Weights of a small transformer language model.
Size: 9 layers, width 768, 12 heads of 64, MLP 3072 tanh GELU, vocabulary 50257, 103M parameters.
Architecture: learned positions, biases.
MLP neurons of a small language model. Each row is named by its layer, matrix (up: input weights) and neuron, and shows model dimensions 640-767. Each number is 128 + 32 x the weight over its row's rms, rounded and kept within 0 to 255. Numbers have three digits each.
A block is one neuron, or neurons of one layer that tend to fire together. Before each block is what it responds to, as a language model described it from the Wikipedia text at the highest values.

Responds to: Narrative sequence continuation. Clause-linking tokens like before and until after a place or employer in biographical career narratives, plus sentence-initial He/It and table-row line breaks.
L2.up18:106124067124149152128166134081120128095125133130148157077148109108172140147123148112080098168116140150111081184099167112094137146135041180164116186112116147114158136119100113094082115123123142142131088091081118126121131139073139151213150145098183102105130140152183141111109108136105163096136117172118108139113137195123182191060102140160114147071113091103127139123128147156122131133096
L2.up124:089124099121194194105128127168107148099152124085114178153142121159073131067113177189124138115091143105156109128060115128140155115066167139114133113108109191080109152117157109131097104136091116158128145143126182064138101093165119112163128078106167133094217155095068069124090106103067154117102127084139135102139153111121121164088173144156117080158142101158139126128120134163082100114102
L2.up134:135177128110108173133139138140192118110111120070213141141125159135063182140157117185161138145108089133104093161189100108181076160104119154081139182163095140133130175177141161096135128168117152146124104078126114165121091055157094139110085104092173112125092124168138138158116162097139105109139195104193163154116228117171122065201210107115088140155146137090166089101142110181162089112155
L2.up209:137128137077109100135114062151076141191085107147118180116061155127108195114111109072126145124091096090080151074081107168080108126102184146140113056128094104146107087127115131087084094120171163130110105151142158088100087101107182156117146207074084175148162148126155078130097124126119149128110075143109188070135189116108183108161104123158103108103094160103074063127141198064132174131100
L2.up1103:130150115121119084116128121142133133090194093137104119134155227091075161141117130140097142133106119096180123097123113102100089185112106180131113160123120117151105118146087115086162115162136072131132117118100070169189097155126121113194113092104107102147118222097150179087165087076165126134148137097101148166146158161170159070074107123137139149143127119106122097174114048150136164168067
L2.up1287:127124130088205104166124117151126100072182135132099153109109129124167100117124147102152078183131069080127203123128076111115077120096093117097145159119123135180131133118142144139129141095118135132179093134101105124144176116132091089126152097127107183136190120124149121134141125110148140169169083151143135117156112134127142135137156086162098122147130160100144119046169111136164165138047
L2.up1464:080161161097118083121142091144110092147113116130115139122163109106142164128135206127151117092154140154126112178158226099151068115084101132105133109149160129161131118155093183157135068096120156128114136127138100094107108218144114130129135156143138130115151145122112126165193219110144156131144160138178109149116147210138154093164112179109115125099093063083160086126138118143101114108135
L2.up1603:114119190099092121209118108070126184149147115134066144084128100134137158129087083081139181153140105119110142124085073180115094134120162102134145119080113150140082105145157119130135106151159138135082109082124106091137160126148185133119139166081107120162088117148156139118079114157097138141169107158134175107133119080140176091079086112103127113105088165129173055098094119080082154131193
L2.up1857:137120157134140115138131116093126121148100131110113096135087129134046145128159129076145122104118168137092113141100129060181096079113087128140123122156113129127133110076125105135069093085165130139200138097139210133152179144132136065104089135162169164122139125143164129169113150097094158092173085163151147114132105134154083136128140112137136145101133108168095163144146141124144124087101
L2.up1930:121085092179147107118108138108122111074081096143108109123102159092099145122111090120108066149102073153174100173128113151156155056149090144106128186112140161131147103192088174128185158119137129130140140125148131138123160147069155111179069153098131130120152159125175110171107110183119132190155138120091114159094110101136158115078082074072115130102157111129139054150098122173210141090135
L2.up2019:142099107132122121061156128091153135122145107139118099124085106074083157151081073148122117153115091148086106170179128145175041128162140169133114093104120208136110146082082095159148125118096116170091159073158119154110097136096126181120074171130137097131108147160096156153094179144090107158188093127100149070111153090075174161089143160131156172142137159102128075070072126159158153157020
L2.up2142:151138137147125149171124131079081080116105157121099172115120124193134197163091159097163146170137092141163070124101140173140127151193111129176155142179164164055150152093141147114138135164126158126096108107126107151109111119163152180136112114139148087170098104140160115097130113148063120090171125103130122126077177064080210095048154097104171142101110121149112072096126136178155130074117
L2.up2177:155125129073117117098116062107158101140122108146089080096085142114097115112188125095147072120150146105096102158096212098140168115117156189149133093084061142206161148133139131122152068135106140149076109126100133099130136098145136121114146079182027087161139125087102157134162195163094140110121101175185116159166186147044079136073164143141103183144145173128096135199105131175135168102195
L2.up2253:060109133097109126149098126144119131087106161095170163094186089106220145102124111106116129157145136124091181150139120120111100119174088186169104186111137145154140152068094121134116099184136116155108145118157146134141130053139119163130110126148133128072162139149093137114130098121101173152107199062074121089123115218095112123112129141145182152131114119130146080115109160121151167121133
L2.up2509:087128164101155108186106111134107127155133079144181132095149161113143108123091070068111050108094171120119121184154179151098118172090166138091076164085111122160177108108106165103119186096160139119065109143142136140179122102126114138116147128091157180196122093099115104139160140134126072081156131083122157113133193133068151106141114104108121196116127185121136116192168100119121126163074
L2.up2894:160079132112159168164139142125178119121128131130084155117132125119170174132123107205119090121149087068129138079105125146124117119103126093142174200173079149109160149152105140163128122076096125149129161197175114155129154155153186159171110126112130154131076116143097130114112144106111171109165141094106062141146178108114141106087137096130073102145157135181113090147150178117182126142058

Responds to: Words right before numbers. Function words and separators just before an expected number or quantity, such as more than 150, age of 14, score dashes in 3–2, table pipes before chart peaks.
L5.up2591:094175147141192162188107139119142118090128085112112160113145161172185147163105163151125128158168140175132147137125076142101159102125084160118140117069075083158107131127097101127113157098146131113175148141131152166120103087123175187100132149152106113174120128130100155168131156125113116126127138119142157135107137110177108132138115093120101186143146125173119137065175156183171202153153

Responds to: Clause subject before verb. Subject pronouns (he, she, it, they) or name endings opening a clause in biographies, right before the verb: where he, Weichel originally.
L5.up2169:095134124107108141136172144109168120089047122126069165170115159114124108141135134155161136198157132110131135151124192079132086102141120171078102170130112162168119086138134131105101172126087149195116120118154145114120146193147193122106131103139109095142176164096120148137174086181142174070102108200170101122176092146095144116101082102103167101115091121129128126089181194138157147067124

Responds to: Range connectors. Dashes, hyphens, and words like to, or, and that join two values in a range, mostly between numbers such as 5.8-6 cm, 1999–2001, pp. 36-37.
L2.up139:113178100090152173141144116010066146120190150096159171111121135055110105199094150125125129147161178107121128167068122141109120135180133152143120113096170085163060141091096149096113162076041141166178163167051128112139103101144109121114132134130138143189148100149134152128157153106140084120142134163094115130139137137136089179128172156133115129062102116191107159140137146092185111143066
L2.up304:159107108143115113075141206077141115127168124110146147148079145123150123169075129130109134067114134109147119104160087242112156098103171138071093213118077117132149130118145149139177102136136117142111131180169167092115149103115135113195147074128099086075186133129127144118134126128104164103155143143098109135134091115117114157172076125139074165128149167119097145102143140123150140101107
L2.up841:095137174133148187174152147080136128124214099157142119144119150122126079168077162144102085211111070126114121164143116115090096126073099171167204096121110143231119176146132205166110143136093094148148163166085119131120127145078154180140138039141157178153092087115140150122106121108176161096117094136086101142163128131121104124105157138101068157148099124095066134151142172080137127137148
L2.up872:093159103142149132107113113122127168132125169122103092061086167137153145187100148094069196142143071114078154112180087171042129127084128168171140121083123145169105107095078088135143108133100125196150138118113131109086135148133124159059072103095154169129091139125128097120100143128167118111127114161120170162149119136217072092133131091114104169091038143122135145135138134146107078142061
L2.up1174:184146100096141123168100173151159132118109111086177160069095167160134162107079137167124122182126110135110121139156076129108095148053146141119123139089080144169066144080117070159111127122122098117111112109153101129114118160134137148145102090156098063061080091159121152109133100150069132089110104122106148127093128109059186162091091105080068179092094176145127154195165122109087072120122
L2.up1200:122165081145105145060165135121179184115175056139123079151065116133106066131092132110145163163121156108179116119094120145108152094097148127098095106132116067168185129137128093109156166048146167099144177123113101121189147168109130156207105133125122171045181124148169158133091151175132074054121177116111101166088121116160127162202076115117085149150078102177131103128130104127109146110188
L2.up1205:090143119061179159073213124179117118108101166178088119134138163160144104169090063123082195112139130118150137144133115167121156090133140111163143098160177140133143127126142117159118098092114036092137166119074117090116137112154158132100093068160092118090125146128082105079083158136106198144155197074084130172146102173165063160082075152042113109111143110121111090149118134196087126177049
L2.up1251:111137073099117127180175166142058198149144237113108138069158139117115087180170098128124144099120104150121140142113204145124121150116177147146147099089148150197136079073117118086117069082122125100084146091081168153109190176120170126090164080161222138103132159174102125119134117133113178064163125158103107132136115148108133145101114182124147140134125145144173153072122134207151110146106
L2.up1373:098203159134108176115124100093137112152107080079039154144107140100151143153147139134124180128214102116091121089119204110086120128126116119184118069104139164103099147179110185046157134071075131087155131131152112151074112155155140073120132146132131154129081124141097168122105162122115119165126163132072139137120107149126079145110132059159109183145159123137143114168159089114149084165090
L2.up1380:197175146150126125111083167108086145081208140173108141131158120081177108202086063125132134135076132130103158125090135126123164178093102084176151151097137109167101128134116141094152122081093136106171088178173105096125097151165091097139141121161138162096154105153100142119161133188091170108089193100121102145114159147136082078111159137179122111141140110130140156140175122099121135117128
L2.up1732:072144087193184170136157179128130115116078152179109172125145121123097141106136095139138119060132114092124077122111133119093173153053144114159188143126145148164146176122100083103124130074106098132126124183134155089202176101113171185134148087108190147116170143176127102161107077102122156111130094176129190078128143173124147172081179105161094120097130160082090132167129209126084118101186
L2.up1886:125132132156092162128094180097092091155104143090126123096131136070166144081201107150183173167120132133095125179159157141093090121113083097216138122081119177161172136110142147162116131109082119147106170197153109142088141111120106134169147080090138160122075109076091166152147091162102142143181137137150126132175093134147125093122083126126131143128096142136119122148155098135175104149102
L2.up1983:192041074132092147144145088158100162118141146119116163091201141146120159130115120175158121150120077098088169171122098089160154145122117128109211145197121154161144140116124129130186078132170111144154085064075130085100118115112106178076089101116161100122157139118146111091145120132119163085156132117096151130143169193143118172148109088188121106091125047161139123115153116079157126152100
L2.up2147:141181189125171118114119087096116126119124093147128145110172075081116152101120053172147130171153156123123174154165155120152101126098073104089123131114123147115133134146153087174122087050114101137128139108117124133071149188130131171157146115121116161100201173133129099116092123143131102101110129133118142138104113115143155129096186101157071112126063111119148177167137182159081103164114
L2.up2597:131164136145104105135089143106057147212175183133148152077073089120132121106102102142083126107133151146098169185130129195132169112068149159142160161137092162214122098041151165158067135054098125086148165073121125115101148176138132221144195176155142122133183116139097123105149142097103166136087107124144160097120073150117102149116085122201093093102123117099109107175177138175124119100075
L2.up2848:110153128098117118182133181089137145163156141146106106111154121181181145159123103122178111155137117139126144096150174158137138163164114126110147106079123143156154158111096131163131178061160115158174126169130142166146155105080085112128111097109078155146099082146068165124079063137094142149153099147191107169119149161113134054170135139114082103144096131161109100203122114150153107118113

Responds to: Range connectors between numbers. Range connectors after a number, mostly years, that link to an end value: the en dash in 1428–1444, "to" in 1982 to 1998, "and", "until", "since", also page and score ranges.
L4.up964:114137111083142128095107135150123117097154121139128094131122118099167131156136173140173113132136114152149065128099026116158080146075170158120119098129133093144164142092193164168097130146077133088108144086122108164104135110167106123080076202105148110128140158119098097125119119112139116120146111149142108147149094107081088154061168174101045152209071145135162126149170163101148141162103
L4.up1745:070090124176136150148093181116165119125156145160135169181142117140158109111106101183026114152142186157110109114120115171126145151116115101115136150153070092131151081125124081122118154142121130161163120128162116084167140209135102139191146117132173170120099130126156118158127137100166147129167196068184132167122136167105095135143091118133140111205094118122142156163153138064138083189127
L4.up2586:168156169098159153092121128088149132171154075199124153120115153102170112240107130137164132122156186137094154099104121103197142158109159170084146182105163191114113170129112141139123167151091124149152145118111085133075093090166106128106102131148084226187108208101060132080149150135130108108124142099151178192109124108090143117124169160155111147155122160088129089154169160115158135146153
L4.up2872:128169075139153147169057154151130095148148124111124153093158145123196182157151121132139118138118111161112097106132108104086184107190127086153082089096175148158129107121111157086138175065159136110153122143112151118090161092169122149121050131153079140135075188150124155118068166104157182086164138157116106122104106042098158109093129145103142138140109060085111123124106187155096113147086

Responds to: Role description onset. The comma, "as", "is" or "was" right after a person's or entity's name, just before a role or description follows: "(1894–1982), a French…", "was an embroidery artist", "serving as an usher".
L4.up761:110172090124162154142131092120174143120169105134158170095133145101084088131082117052158062130112107116126136122082177133107153117151149154081180178146151171144132110133138120083094135062155231136082113058130079125163076082123151116116135136143147162075143128131125146142132146155164122124122136109123195149105154098132113125144160134122165128171074150135097149143135152103168173111101
L4.up1162:112153090101128138113060107185139174095100166140161110150112094095175126133155141148113129120159127139127140145152132105142213084120117098192066114134123117141188183166145107080148127128154143141124137086103095162082095158087127141167110132162102161116124084153161170079155069110122113122083127106127136134121151117115145162103102105146107108084151153141171181142160153179115116086145
L4.up2052:125157157149142131110141068108103176094192202115222162137144081090053137116183138126129087108124120143094091112146119102148185050117119098127179177120140138171076114135157151101092123164124117150147100079086145111092108172118151097106061139166117096160161141165096196110144092131172121081117122072109132161118173099149114164094123189137159157124120073114101116088122145069085133102139
L4.up2333:136124143105198116130140127105154162106109140070118145123088116119099119142109141086160126117154127128134137101110114099122078130111162139120138111161084137141111168146192164168129109110125161138112138185084148103137099101110180177142083161181070184144071092163072119152142101126138088118113192104143140061076156098094141152168177108117146190078175120178189112106154156133087094142096